{"n_layer": 12, "d_model": 256, "n_head": 2, "n_kv_head": 2, "head_dim": 128, "d_mlp": 512, "vocab_size": 2048, "activation": "swiglu", "norm": "rmsnorm", "norm_place": "out", "norm_eps": 1e-06, "positions": "rope", "rope_base": 10000.0, "rope_fraction": 1.0, "qk_norm": true, "attn_scale": 0.0884, "bias": "none", "tie_embeddings": false, "parallel_block": false, "init": "orth", "init_std_qkv": 0.0459, "init_std_o": 0.00938, "init_std_up": 0.0459, "init_std_down": 0.00938, "optimizer": "muon", "lr": 0.0162, "lr_mult_o": 2.0, "beta1": 0.93, "lr_head": 0.00678, "grad_clip": 0.5, "warmup_steps": 76, "schedule": "cos", "final_lr_fraction": 0.1, "batch_tokens": 65536, "seq_len": 256, "doc_mask": true, "train_tokens": 210600000, "steps": 3214, "dataset": "wikipedia_en"}
MLP neurons of a small language model. Each row is named by its layer, matrix (gate and up: input weights; down: output weights) and neuron, and shows model dimensions 64-191. Each number is 500 + 50 x the weight over its row's rms, rounded and kept within 0 to 999. Numbers have three digits each. A neuron's up and down rows have the sign that makes its largest values positive.
After each neuron's rows, "fires on" lists the tokens most often at its 100 highest values on Wikipedia text that the model never trained on.

L2.gate160:449544471537525587420553478569536499527504537599407544536581489572536505413434494544450394461513520548534396610505417484466494446462535410507523475542560498511501500608497491476457490569528577501483555471447534485533347500552480493435475627495507565481544437486504545498436529509514577509507549593456417630484527434559570440563500538548515509490575446563560567432501491483489496479617
L2.up160:533457541494522481515494576527535364535513512512471475485483532519465557426536596466510518517468518436500484486534550523566408520457523478493537466504507541483452539486514491593531616466413598519431413466535436564511529517483474562456469378609482500510484479465528413553518485507561536524517420563597559509486469503505476407538656444478506389430511583465476544499549574533467617509556
L2.down160:567486489503538512420476462443604500538491505394497567515484503550508461547462534528522481542516477411501465425579407579510623465484462546525530608543455533520495411559493527402453504515626439504506491487448540500450477556480500522432530550454483578455580428520517522450513458455454424437558404569426445434532491497499492485506484484597494530461424386581480491461562428507466515549466
fires on: " am", " sup", " ac", " em", " Ac", " ex"

L2.gate402:577527519502414535517477439489477465498483500497462539481515548505491562499500498531523501440452499528475522526434414520422366559517620492547450396547397463437464454597459468524570537557552514557499481507482467508526491541527431575435498517460463540516549438483526486520574434484555578493473606486494543561434538444495438571531454450533407449441525524451438502539441425571498500533425
L2.up402:482543515555487449540525556392572501414508492527521531549495571481414542506526485556494506503539433471444594460457510501438477471535572441485499463609535594541447597508491399482488586547461600542518538414518506529539497547471506503406472462549429503578478515491536455497494486450499509447607528543516534566451531558488479494474514479444498440467399513379541504500491557435503437508496
L2.down402:483513516570524510532525589509541524554513478494517408510436476491467489555506416584518591494502511470468485540500557444559510466471421529505576570533436436467536455496471485485549493493559452399594466613526442546495539537523497552469434517497561509606526444468458487497433580506481490611502420411463413536489461510447537628458554459453510511524486496469590574591526562528504486444546
fires on: " De", " ele", " dire", "-b", "uc", "chn"

L2.gate251:475452525422443472482461507466545488478426464521534535479535503530378500507513500536500589569399545509506451563502465526470487492460541535510395462412437464430577548491476534455541455497503506464553546505515537502486485551475529463434520475399478454473490667489460517522506566451449454582539561497610513553480541542442476500490556530542557494578547470496457473506565604520464491568515
L2.up251:499511432472450581492592530556505464463554396506442463533519591608478511503425532515459540554434425500475487539395533525422489437477489523453466412550431522470586460527418532495481533539496582499478611475460514509501435516544423513436504437441560466491538508416537462512463575545455498479549518414584473522476495495461560506514532479591475441419477466453442537561503638570578539517574
L2.down251:545476570422470493564554505572528410534505468529506490476492541563466483521522410541478509531417522586427491616516416453436532380436553505652480453519356482473493518551564497508444473529530519545585509462508423587515454448494498453516440470432527525464531558493463565490492485513493584535472465496540520495564547545510418403488504509441489520470533552364451506569497511418481540456554
fires on: "0"

L2.gate347:459516499465494470542502470454532517474514530453422587480484541557494509443519479401516573481572435472429434457510482554402558513570469549580426466418520431487507483445517482512510369529452418465425427453530551507519445492461476419509466578524454499521451476415426453498398510447517486494506495546521497480462459524516446556566555591485569466508423533515504440525455485451542417510459
L2.up347:486478408519474523507583505458576554526551493532456413439497539597518519578445518493454392534414589516561525577485437490502509530546555479505510502526527461533566474555494583569453486467509595520490486587518594511452544607553422468475524473523558462492528515501565517491512473504494560568461503515500453475507428442520449452420421461486488467458511501463520458462625496424497559412600
L2.down347:499506499440499443475511441556507582596426469430426491490391524470529500420483478480567501592485405490506477501539511598476469568591518573531580431484450484547474574508466523420535481445459553549484564512499462566602530526496572482515431537500514524337457524443515499492528479509444542535439488479519548540433508520503493596510584638509522592476508593522499533509433439482522487527416
fires on: "4", "5", "6", "3", "2", "1"

L3.gate485:512491574553523527456470496489556452553547461536381487555524459452490493457551578448503367563425507473555515396519517521528530478482561410498521453447486480499415469503472572475599414477475456503546436485518456572523515530548529429451498545547436541498546517478466543486450549472499550555505475415508478535479549544513468464498424538488457490507556462524488442552481497500514454420575
L3.up485:376509558470529551494481570381609454456452515507504462472443501400579467418490595414542531489533519541529516490467540483482493594532488483544517482521542452498480534532430464482467524506449496498529385479520516529516604398372599483522458473489527475497498572519432604476462521485584467540631526432484506523432529448469488547485461419487537371474567421475529508436570487355595520516548
L3.down485:495517500390433531532546410546523447520487509480549590496439570572496420574467493529580519522495390533486496528543445490590524553504550488536498547414596519490476524537518466575499478567458503474534439461499519481528430503539436523511496455422468488514539594488364468437490511594473444546529507470536504477505531496550493406528444585537515559518490528416536500480527465436436476557499
fires on: "\n\n", ")\n\n", "on", "u", "ra", "°"

L7.gate199:500543467473471545470482565550477467419550521554477509554587509550558456434540469444568439530568544448451509566440514510442519492495481526424507414551532500438606500519488496509593516479535481558590424461469526494423476530552596480510456476407497468516507534478544473383473511564498582578451501520465458475623483507508453472429469517515486458390537441576495500437555483510544451483495
L7.up199:462414556500466440456499593547466414486541472516501571487446543468554502458561489476498579439574547641548471485514523501551565490442518522452474463572558505513595568376541495440575560529478479581450551448483489470490476482466555525489540548510460410353431449557504500503527558437479448513548532480544526587422485564524410488559462535600457510480585506425488521470481452501569497479468
L7.down199:460524487432499518524564569453517456571444485548489478511484567483523484459518450473408421554523597394529477455512603498530547501558527524506546523449435422482481477398445450418492476519567526531501540521519501538506472481447484513496470466485604467572561478431427438468456554464505486505514585507482532475549534576492554479578457500453498477481527441526594563456513523460566390509485
fires on: " l", " st", " Fl", " Spec"

L7.gate178:589438450605510462565572472486474527485495480491442479446594596522502472475459514501421531443460480510491509434421489497432397474472456520436458523452478525597574504497439550458523425520538524448534471502543435530495528426481424593466501490553425601548436590457458460475536515449492420510580449477463491499491609486522593490470461447480570488442554444588413471477541455486671594399517
L7.up178:503447555506529597488430538440509554488461543502554478465559478461466519469561611570526499479436520515528566470557523543515538520505489469530486445567490458530473477505541434485468543470387439455494505538527431633515532522522467521503425515513481573561562537510570515514452471401543479536372534522565554423539461525542550556421433563532561506499479542524499513483472538580571560469537
L7.down178:378529489526475487519432546510478524540475501555497407536532461623449521464522456530410544454539524418547479569520505529503462469582488481504497584521491444521468512504522515500579438523488510546555533533487500509606515407551500453606379506437529581406522458545520443442550389570467475503513445428503489592399557474478539425467504451545535459487608510522479458473543587417517486458461
fires on: " |\n", " V", " Th"

L7.gate362:483588579533589512593497467488543504461572427419502426573498518462433471503529521475485469502577557527527497538448470543467447482405423466491412472434557454491444561444525601563474612489461480484514479486473468472525508556555472601475584533374490521444501474560428511457534385516461484530582572492621588491506481460590492583546551464497419581476453448595560433501451594492577552587502
L7.up362:518531569455531511488464505508352586520500513547431494425546550477601605527470454467519570472502541538503441416398516451412405458517589549564430528497337474474539418579518462432502465501553483479429552513537491509545581594516530531534491544482542515530489481505520568467517635522475449511551410436484529498500465454500521482486481433545479479505516486470447463461430469599495498481563
L7.down362:529539458559505522450477439536559537562444551435492522643507475453504515497449460472433351450518524552532597560517496490477497533559534502477541482510507632491371527413525481535481471514507465571543477519584431496453453465520449563513551507473482490534463551517525465415519429458559597534499546528527501492519528604559538602442616443559547521510484566500447508530537451576475470596582
fires on: " w", " was", " gu", " acc", " became"

L7.gate149:540597457508502468435452471543517519498408338582496518538623566499456478561419408545540555524521516412471492486567527594450613488520486475417413516401576492533489453421499535481470443594481514461520463563544570489463491443588510483486503443460476540496384525491514549464506393552506497540521470494395583547538446523542529417495490556480466520487395531526454527473503512454519527422457
L7.up149:352513517430492554494541550467537510517548470399542556510530494483520478505498571443447501536515482509616556570596416531451467491406520510488488471470482467497574404552447499546440437526542561504503515485523484429533491447446500404462471476573472555519415556585488487564494541579462452455553518489522570426485476479498422455442529464433594564482578488465557406472447507460465564422447
L7.down149:502598500508438593496431507536522538498426511542486578501503514504409514537464456491469455519471519507479517549550386465514598560505501439504515452429584444513506532590571475483486551590538521478400484527529609558561515452512527535459498440590512506469461538520573478469527490505469460560448520562503549534487487448519472519465496622551387446534438541429513547466453484557470457427454
fires on: "D", " D", "Y", " X", " Q", "j"

L9.gate84:545623407520544633417499518514486487512543470505549529519461434501460515448436550540577546409422447575508545480445503501391482520542502559363507549410608518532549533502560500515533507528588510466454442581435536506491456539528429453522541548510440482562533386481450436508530554460602515584550482497432555509486453458459547562463359483494393429497361470479444506463499438441582475481531
L9.up84:512479531492479481564533564478502460495524372510529503556554612471557494464442518525462486422521496574552532579560479582478481507508428499524519455548471487534539519362519535524488462537573482517481560412459515423463595560560504487462441588508490550466493434570540480565491495469499461491584535445406483527422472497451575467559453492427467429516498435416468450450468580567461505632446
L9.down84:509512404548454544482443542551514580551470481509563510547544464460525504533499508503526481515491527554435471488549501562563446403588455557613460608531550491524538468584540350475520433511520511356415494472552564579486604463476524480510518571528538525440533546461477584449440484459461480505471502475615409463516413594470533510630414556494456444565525530558524528488499538440549503477428
fires on: " D", "D", " st", "-d", " ent"

L5.gate92:550467395518523582501517381563555533463489490424489470527377537474457547513404510471421515580537494433506559564522503533604422539481531551461518329561574478512407581428449553505524509592456422449526506526595551521511535520560498471495553566473507521442481461606406450446542467471568509533557523567530480579510532518472500410481455473494498494482551593533511556481578493515507484486503
L5.up92:615497407522519510526444458529489540487465556504383531520507532456553513594480542503467464606508609514519494520509548555533457498444470486428398406491608432560501484484450580476459494495537519459580439532472481641506484564416515461470542531466515473408404515453526538511540596443511605519567530529522554519568500519621519451500557427481482545464469581485494528385478514540512492437495
L5.down92:529548516581483398444529561525488535496434519465527493497468512534444530525414458505582516509536508518497449502487463385455507496531484532502571456598512545550516432524552440527489501557582437450557470510571435482498518516457457471556430503493468544480454568543562496509391511597477493489413516437479531475508451472499532468377456602428438420538471560487479439490399561556514495489519
fires on: "1", "6", "5", "3", " |\n", "7"

L9.gate456:459509520405425489593485436374403472446490519495517506502570512517390472496529486558554478440579566393510534446474532475429602438567442520443525489538574527535521480470434567532499364492524506439510554509556455577471541487550425530489545485586500535434485524365543438541544533507527462519431552555556444508428431561523446523436511510584557476519493480509561517568538414587499503528465
L9.up456:537542493497497500479628490500550456448584575545460441516547624493531521436511580499549461506476544502495566503494479482509523497527545457535521495545495471515424454508485511571450474609511448482480559557547523531486476563421501447473505555582517434463590415506455562520527483463506507505391500387462418434462457491553416533506519524470588452562473530422412500445517402474574570447542
L9.down456:455460425506583499464522514529519447505496579435489448470435408559473599460537438565571503493412541568462464434587577519505480555488447510449478442457425415465477475445512562541542523404413484527480494476552515631523496507599487587479478419497479434533465472421518489534476531507471461526515462576507517556437542498547480477516490437448390433548469552441565470519452496548468490583474
fires on: "0", "6", ")\n", "4", "7", "1"

L5.gate6:546626465470475557492414520486575466434507362475524502437501524510496499482478488511536513463481558525449473395517491553452500506524506482426437492542519516522555480439602534501415374528439439499478390525501508469365534567552538551456476475427471528420471498500487586418537533488468426458567499500448551578513515503449478453488471542572569479518527498498476538333598527600492523471511
L5.up6:577508390517533565434470529413440491540502444500451381470487541562491499449506507432541519457524487530462581473529579514499575637432556487470467482510543560568579479472498476505564447527509489511520533594521476425484499543455477525525483492517529456514490500552521483476562563612460410486498499581404519426496417484432544604478494542509443466480532550554438528464462447660550474566522
L5.down6:509531522599388597520441524502558427473534465535487644587490494476538431501447391495513613543475474541530487527491400558520521480498433491568510538564528451562472475568535615480397457558505555470413470484532472576535484450494500497497577615616518511532450394565420514524581430438522513487545494586498528494473462442520508523553429500464472538563387524552483481452482629463479557507444
fires on: " d", " D", " New", "D", "d", " B"

L2.gate302:583542435415561524524471541490621624537515523495547468503577538396496498481499349477507503545439659614440544483563519492540546463443507464531461437554474533521515558453545581498460518535546465511400402494501511517541528488485458467511477450614536472397536472500502498552486555513481485501529417511416436445530375497515546456525458516559506446431432466517539403536457463509543399569525
L2.up302:410557463450579578510444458596547556593448468506438465464639503452555448461489548568490470542434579518505490566472481528574489553531480513564481450498416542461467513548560479543450462532537451490456512503394479503437509514470546461531445570441498541513527505592440498547500501519554518495631455545546526560497521493455615565541476501495498549503470513484582532478539522492496513474585
L2.down302:525437541466480563545543608388525415533498528503496501468469418453406494554438491503596573524488479555480570457444530472506551473468539545418480481427439501489467456488417447594531544453443495485438502449515500530492399434471592509527514398500485489562503424605485567462520502502497557468480546460533441502422505445540451487505599476630476475483448467534436501401494539548459502554537
fires on: " gu", " Nor", " Dav", " Euro", "ri", " sing"

L3.gate310:546451503557522517524481507459494546454503489515492481539471539433436518478606477549524490481468473467518491551455422425511556507579512428511492514517484552449447628430506454465568465516402520505509455477521478702541507499360495498464438427449576470548551546534512452495521466462473520461490552553495572597451439539485494520528478546515629540504583551474531481453507483543544479530474
L3.up310:507484539408438553357571516502526511507552457528526488507542526541513458581547570442537426508415438424497449494523557424572567449470573549483478385435515516415515576470505387515490550450526465498587508472454503421419410543495591493507501480426495512494564466603578439498435537562459586475548565537505478452493519430519451473548457466604491451459420512398481556496481426482528485522585
L3.down310:520481547477524348603506532477490514567442482443512549484551434494521484459515520511525454530545466538457476519519530534428504487484365477566410573498550444675451564503466517531571524534443482492397418501596475490501449397511484481524584534572477445489543542414483534585464591477470473570544425559503550510505586552409502561511516557493589486491476446613442458460475492546443531487438
fires on: " was", " is", " became", "ission", " being", " were"

L7.gate317:593494470473542493560512593446596532454460452563476520478527516487469473508485496371445462544479556449503551509496456487512517554420523491542403561466547432533352550471495489460540422473541428391450522554459495469482457531423438553432519498461497376500441378488571577433512547499517577601543551483553524537414533550495445517474507511535553426497552506408508553561499488543471508532508
L7.up317:397525484495489488471423471624499475436520481558449540484551553456485467505526569574485519467520469506546575532607485573448532480475530465611470451543447553465516431551470483468607540507466564474439512520507623622456523568475500474477516474504563525504522448401498559476503481535419496557485526483546480609438594539493486505533496530537611503439444498477436480483382456506557522544518
L7.down317:495567591414425428449503560429536505461449400528406501600545488473515460477466509419451535505472509450477476488506505551516415465495438546618589494532488469455512504472510485536544450439560515384496599492467402536469475539467517478585518457471462467587448527488497504539476446504469471591519547591554435512494615561539531492460575439535442536508595468546460526562532543408481522535479
fires on: ".\n\n", "==\n\n", " in"

L2.gate326:424509612501494434460564522451423452425428492464535440578484537445505581439555444459576477497442491523447482505488399483389382493518534439409444482524459447561459493506605549549503558469535505513574531500489438513449482552493490498489519393403546475410478450508566604455466512562575515530478540585427534564528557479526576503506435427499520523487536452447448490518527494455557493545609
L2.up326:499484523514463538490565467524467456524517479449572519576480533463527483567572476542505466529557402514490444468388563426469518508469498530371565455473443483466505480505530606590513476536556499517428499501520462537447513549496492488471568513503501505545383542571544492570523628570537506526516428555531527540484470486517512494534433436529516523414478426436514496465496393431555437561557
L2.down326:516519628459499393501454504522542525405455547470516459513527456503537562463582488509480448521471460445468458549453522517489492527491456489467438532528524454553417707500481492493599510479468451495588433502570497451424485491360451482518565411437513555521513461478605588457449511523570541522468544591544410485456553512528530459507444473442553558540514528459446419564498460436544418532517
fires on: " became", " was", " also", " is", " not", " being"

L7.gate242:512442457481600447464507516516502592578378530513542524496502493450577541531481545506402627444554565538567569515477392570411467529421536470488506591505597439428463521456599461606566509561509509466496537478516487586429539453437460533390450495510440546486538521479567511520580453490531489524428527490475400586465495517533559500569537553553570538594413448521576458459475504541591522470448
L7.up242:540520482570482532459560575611564488579506422605442443409573589516490563527424529432460445563483533432458437540444556486548469508446528535448472559497462481498439476499498533514534524453536508591503419491545453435475504501512424605467440492568552525432498451494464557496452472489396510506504527592574557475497479437512493522505543528522505447513472505512599496541534521460517659381492
L7.down242:525494532524519506519505514411518515519578555377480537581366508449519422497465458582509469480571519519501546502508489456506438557474540499526505507539524579573554556561530484470498558531484590374437550456452491487564500534492456462491482473423517447608547531567475524544540425531511540463579567502486477490516509528480474450531469475454458477470605541614445541515578549559510477553577
fires on: " ar", " Ar", " ac", " dis", " am", " a"

L7.gate457:552414589493510507595513539562515509431500519506570484493557548579394501510444546437428545368462493397542506405532474518489527533526498591502457517506413530563580466511563465481452431459513409533493469585530457494470485432458536555433580521501528481650497503497503481447532466496467575502444499451486544520418516514579478613516525500504521462445537537537470535447535394442521496469483
L7.up457:591462558538533544496439561543491527424509507468503630466496527497555516526504544492503508442523567468539547505478495536536434480480466573458399431587444527545461462544549416474430539489515454513457396532464459399533455597544479475461532580521499420471515501534531462478453432512505496515511517443622471554541481555571498609479533465423444510523516438454467467560457547493536531539526
L7.down457:531627493548451418528558609511560512538498528463555441422596533430465456498426356472471551553517416519583450522559509502511438598502410461464604551441510507529565417465452471483510466566492452534505533518436557416444498498507499477482379589456494524489480434569544554491520363534488530552456476570514483482564525498433433466511522551609451447469445576561404520505516502438513507551477
fires on: " |\n", " that", " because"

L5.gate478:534504454511515525518548520536397553463452363491600501507535541588455432440511507476463513444527585556427456571542602473537556615564534583487456539425527497524583552537425436562434569455467470525469435507477473480566583447435433498487483562374616526570552549512477572442459589506533561555519444495492563515477497533553483599488492515507516444468451553442487563518567508503462490459403
L5.up478:423455523478614485604451602488483469481618523474595511544472490454434451589431554475535547530479506518585463534518537550542384449522540436480516573558522546533478515451467464400450468541521486531520458536511496478524474518483474500493563540561590516543403477394564457497542485541551351532535515576470429561495486470393555487497486425507488417574514551524445413546537531618555514483563
L5.down478:544548480417554338442599507561614437462430518579534439436425529550552509528508471476533460502562547450474547557427435474552530483539504488393423522550478506467455582505533436513454460467496426548483552518507554481461558476438518558502401442460587552478552589536468528535450532384580513460567531537526498439426507546529492462443464440557473520465446514525574461560517565452515426434500
fires on: ".", " ran", " |\n", ".\n\n"

L3.gate411:526552524537573487471439449475462556555564513426548523498566532462537501530504462654531535505512554602464514485465538530453463497511467480452504551439609450520485607507562538532465479538588503462502460485509511502438471521513562485471455523560526546536575498520441510574551583524525503553450477463536513539428444559537557587495555475524512434477392520516550458596486546563457526515568
L3.up411:491522534479489533533415516492540551546538556436531431442538543562532563535571500423496491515425499486415517513453432462508454452408543461532519479533515407493445503493412576468556459509461640478467551437482444562461484462537423517497445560518514564609473516499441500553503534470496543516463485443505547410485454486519522644511485465545465505568453469605480485456507470506543504465569
L3.down411:467529508433513443476464503448501486427537504549413595659457458441455529510508452556525603429590461493512450533489531541497503543497478495437518526478484512530516530485543452479529488531501502540530432551463541573469505505493458599509494539551444531397545462641480495484492499434522583463547515536628491460450457542579389455473579507540483609510567520473627535460500548448481584519450
fires on: "%", ".S", " pop", " US"

L9.gate350:435482516474515486451538503375499548540454496606524562477483392492506551539423538463548521567504517544541485453438514524469541449488455564553442557508557463562464493537497487512542494512537360464451393534509479391528509458491480495465416548556558530493495548440496534501434476551561439581556493450526509522491510486464465544470467512477528556504383493512487464392462450449594463604513
L9.up350:501513465452535566546528486449501448516551425519555526512495550580470440571506504531487503467560463536402456455454552477576551532537448429576448442544424467506485533536522568467593441495521504457447521420560552512517549573564511482466538505609480507467508545545652432446485459417431438581532489567445521484449569525388448527538545511506507510401456516569538407453442443501545523397491
L9.down350:488573469519600505520637525528540591464529446491496541501551475494561530532471510503448610544649542499452497457402502521499600584440519468522542492589485533504460516583533473488547552494546491496458500510556421559512487482445401509558495540466525540542486507475467483513466435478622483393500529500481623541507560491521529483504597457591554503640510528495547480446474543434596578523427
fires on: " Ch", " |", " Che", " C", " Me"

L9.gate326:492582483476509488541481501598463573525544502492484473596518467527504448478459548494566461472444465549486434571466541487468501397476521462559523505503541519539485552454566495421494447528529493507466546443426556509520459493581552547449422492443532365457536451494502431472454560525448587552499555521380492510467496465447507480505533532504481477549550412521494502596507485561417504561451
L9.up326:478575462497536466446503567483409512576622424499449538624557536513514463455582579582535382488497556505459482544470430561561453562447565474558523572534429506581489550452544553563465468497435491528522476533438582476518471566629517446489389467486496470476530475427438536447383476519448571510514514609518507651523534432457551475526463489517484511439562531476423484461562508520475450532572
L9.down326:437580518418466457517543519418513504477431486555575513507596526439507485508513486520462526633521501513526496539527535407461467470392478500500474470479550548494612461492436445534550508516564512451534441499487558419483392410593556502489540478546536480434413459512543434561465511532532577528506518670478448455531478527522424470509583544490569537441458482422474483558492485466587442452522
fires on: "==", " \"", ".", "===", ":"

L3.gate273:557471484532420498391498482478522514498523452470469483461524488534327455508483505485482474592361480455481470543482433562517495466536472524571518356449464461431546472620557502510566446522589521556433526452465543559489465500510435452379555550482512502515497503498568488549427557532564470598485587424531432451523559496447478472524426417442453389534530501518388396505533487465523500547491
L3.up273:487409447499435541539509559464494504447557432515510473420528573601480522494537452534422568600545360564545498501397509525468524519406584551461541469529532583545498517485434538540575525510445502497450539484438505440512485499471495465449543519433521494535455541499433529435513558551513495486519510490546426469519394406520457551537500538530449527597577531480513473393506550443528482538552
L3.down273:480551519517532401511545455541525477577539440509527542522527508553564473529459498477519459506475546486454478439488506455511577376545519459627503492496454395459437545512578537503511407547479507570604450542530582523471457495530385523545496454465560508449554368550565469510378526487379579530520566490497525503544517499478597464498597516510481509407521559483521468523460434469410577479453
fires on: "0", " +"

L7.gate356:546540482505498463476464541471566679485489434503470444563541429502482485492468449438489538557522508465528499499493542511453534560366510522559455538462515538512429495504485454518496404561466513477547544427453479469402477520429473497462489526431540366469531492543520490493488499553527555526568571477503493567499478584490530491495598465488482438573585492440415558603624477501488525474486
L7.up356:479556512505505458459478453601546587476517382575505443529489503461493528523455466474526490463529523516536503424468515520460506558424390606558458488478539531520481448528485590448456462556428554448485590468513497511387432478466461545476454527463524480432608511522548413503522522510481529480510552604528467501420484570464375520481599510482496502454521396527495540539509460494453483507450
L7.down356:460501546462450469502537528544525503457539431496478468610493436460507528551581418463531579489440562573518547453493537535466555554457457530574488591496500496519466482492506508462482522569461619438506500473494513535473409524418495480494485496399530450535527469479557469539529488569538564518543493639567476469434507613476519555537553566472552454521486425459390531519507539523478534460522
fires on: ".\n\n", " |\n\n", ".", ").", ".\"", "\n\n"

L3.gate103:500550416472480498469554493441471546458407534585442525492509500524565489466535409520481506510524502536481462429541461474452389530537574556472489482484521509450464516518527577485394560554429408482561520504445367498437488557421471500448527425547390571503508533544539466450434485534480519490423445571506563572504579554431494533410535540469490461515475505577547504589473575449490478484539
L3.up103:547479491504486488505417465441569504507540590458476491477521449434538490483532432488607450402518544465516505481510435527486468485452480463462531472476509610503519535564483548419528488468520495465458599506562503557550518437518450537533458475523540422487483342506531457509520454431408488454541527510382484488547487458485557466531545490468563529585556464611554537491516538543506544445503
L3.down103:462506435425561496562437437489489521473473613567528513489456477450536472492483510571452581536543468546510597399424576526473594469500490433458581588530455519407487446502514594462411468545490516477613547527552492520563435553504545472493508492601511530448514482512516502520462522562578454546498490515498459492539475558518508455507553493477444419427565557467513453467441556487549461457484
fires on: "^{", " Jos", "ash", " Har", "re", "ilit"

L7.gate247:535496472575506509419495557567520495474636507521589503525525495446567530492533496405543481437504486518555499556447389501425488556492479575405460544501535498469527489420471487493465463470437452472465534595461461507450524480438499502444595584480532497562506451484618479482567517480486448505535562522452457550496591544555560575591585532541473474480529459393481499437495482524558396524505
L7.up247:503503377479580522477429594498454484498520498538565516481391439446421488413504457517557573438505493433474401539427493501433507450479510517425442494578506505499505478470565489438431491444535553551523421526548473489451473534558475514418553627540475446500476451508517450436503481535505476407502461490474529468492564501533532582508538543547509489491582464449532580370533559580489537474470
L7.down247:482517476591451513482471487502530508564443457412463411557493426608441504483490489494471516502445561586478461507471495548535554484469477481459554503520550583472539543590531483457544459455533432488517502517548496509434409436456450550523458483462582510451595552527425516527515475526506421475466568566462468470519576472442381543454423449637491566535510545492491576498519555443519402507438
fires on: "ed", " met", " c", "ist", " C"

L7.gate141:479583461508521445536461472505472453447457383486444489422423472476484577600531539506384495466610498496490489510563551552524424471510631570466487454510536496539537436534438554492429546543572434507568533532470511534463480532453418487498554498510403441495512549583389512458552556475446460498497580500471418551463524501451438510509523543567484575512473572445517584454549410495400487532453
L7.up141:486554426455572446545453448489604523494460469508493571473616497485497426556534577525603485467512429497513514487471582464504487484454474506491535421566533555499593454568509468468483520630473534483507505509479462524476534511461477524456579472457426542404574488421459478515509548505512515423557522634579535564441420643526530520540459530512559573398519447474440467470523508425451516490498
L7.down141:471475516602464491514483541545449522597429501513527461497570396454497517518464461417444486440462501510497603579524537530503483455498385435515493544510474551480550495468485452551561464466595426544408498468487567542554509506425644416591451503503487521538560491613529520423508535476509515516482492447449476453543583453504512535548482452497536462595525491493535463568494550542466581477547
fires on: "8", "0", "6", "9", "7", "5"

L9.gate477:535468446358498498424452491553468511516530415567571582540523420486452571492474482466486483514563489444599505432541526537498518544537496502439442471555488479523457379522443402480486488435545417581445470546568479445611529499435574469346433533502501448478483520442476500595497467578467442502520439524417437449569517459466407558501481527433535516463574591433406512463556519561409495624543
L9.up477:571497502426576521422464458570419389562448569530507507433497367493468505453402458389506478425525524495446493445487423567545491518457426501429505487522469551486518500581560533506430556451484507499483475500590547460467499452485522609439512536426531583524495465574535469534417501565460469537480466530488558443572537445485464582612403499526436486443431523501443474437510499486508581509492
L9.down477:421439543527499487594489459526507507579510471485446545506561592472453573509474437535441577456459503532402461466435544453487446559557487540524493560580553470538552468479539500524547498426456485476500602607491523482483418478553468481480500427576427496404489527462476438508478530425474391546506465529549427398518623528495482433381545553541479532500572524534494502498450558564426416487431
fires on: " C", " during", " of", " on", " c"

L7.gate270:536483522459479529563553527556498493475549536450395507554456482548442454535402589546540475464481563498579560533501469532521433439411481493433559493512533511480499582412542499470371468439521517509484528410471570519450399517465591551538467407426467411426532478505486458475429487522587577425513504594454458584523536490512448451455517469549519533516464459458506505475425558493568519513437
L7.up270:497430491482490494532514589497514496458482510462512539529550524482505532491492544542526481443532525566469543497571493518604508468450508578520563516524500465501370533490568510549429562486502473639420567516495621503498577499405483494533540567404511433504525491422542520499415492422467422522528514499495534537557464519449470523512543492525496570481541515469443540523412510540442548540537
L7.down270:539557509481505497493512537508508474467578478460523624535480493467487465485489549520470584542403550374557514543536556478432485471556442484453532521452561560588534467452460497470466465562552542392555529591461535427527504561600448537474534468385447542481444547472545502486490563509460628417557563485486456439515583539521476424517486512509494450393503485526561472476563478435500458390590
fires on: "==", "====", "."

L2.gate250:508554584502493514553461505454559554480403438521530416522426541521515440411480497477453448520512523454510477520517393570502471393519535517442537497481481489633469579423457430486465323510520506499565499423513539460516565493476583505434376535459577577571463461481521466432508477505480462523528505460451551504480562564525512440485547500538413466592529551513544518414468504580484516433575
L2.up250:445529555507464588645532458510467470500541568533623505502393592443569527471489524493538510549440501480522496521532484488462572581600469557595484576541558485553492584583465497546489379449434402529462507488472572526518461555609576504570406566551555508499528541529436449478427525530461485529543550508431403398406531518568470492520576467472561499525525569480531486476552515619496454553424
L2.down250:530484449445558383431522552527598566471446400603504490573464476529458531443607558585478430455621545524493510466583521589526423466573492469564534474438508520553503481511485435520501481588548523515431512485505513532470471429405478457478465453499508520539510398518538412539510500523588417449506496540426461495478461568476558494454494449526475494459528488553525457499486480430425500432489
fires on: "R", " USA", "N", "L", "US", " US"

L5.gate380:490572551585461355403473519469453402423517528494406508523515561520538497522443497496641430439473488481528483464463531566487442549404502598457488517498471469544452540478531517501430466417540450526615502595399441526537507490448366398529496597375470448504538520417535556463548474450497533483453592524451551477438497496519486572546407448539466526520502496562439522537534435515566482493459
L5.up380:559479590631525488516518578409442488539498451402560454519492514463492519561501446506480516498443443591326458559478519466510486492452537430445613572427495479548471502540441540439535573501498454570513544516508497513523455503428472434562514480479521513518451542368545554409465560460511522468473557553555520479556487496501545542524392444447551537479514552472458412468519416580519575442520
L5.down380:463436530573586453527476503462470385451537471503417525427541500503581506559460483476520501490453449530532470535408514521478425462481537478479475433468484444540428553550547479525443523344497503582496424592521513508526449438415378502566607453434480470535546445504484543480537463400559559610484578553512514475463563536577513542516573422488483470521515521481506424523515537501431492468534
fires on: " as", " be", " became", " was", " also", " been"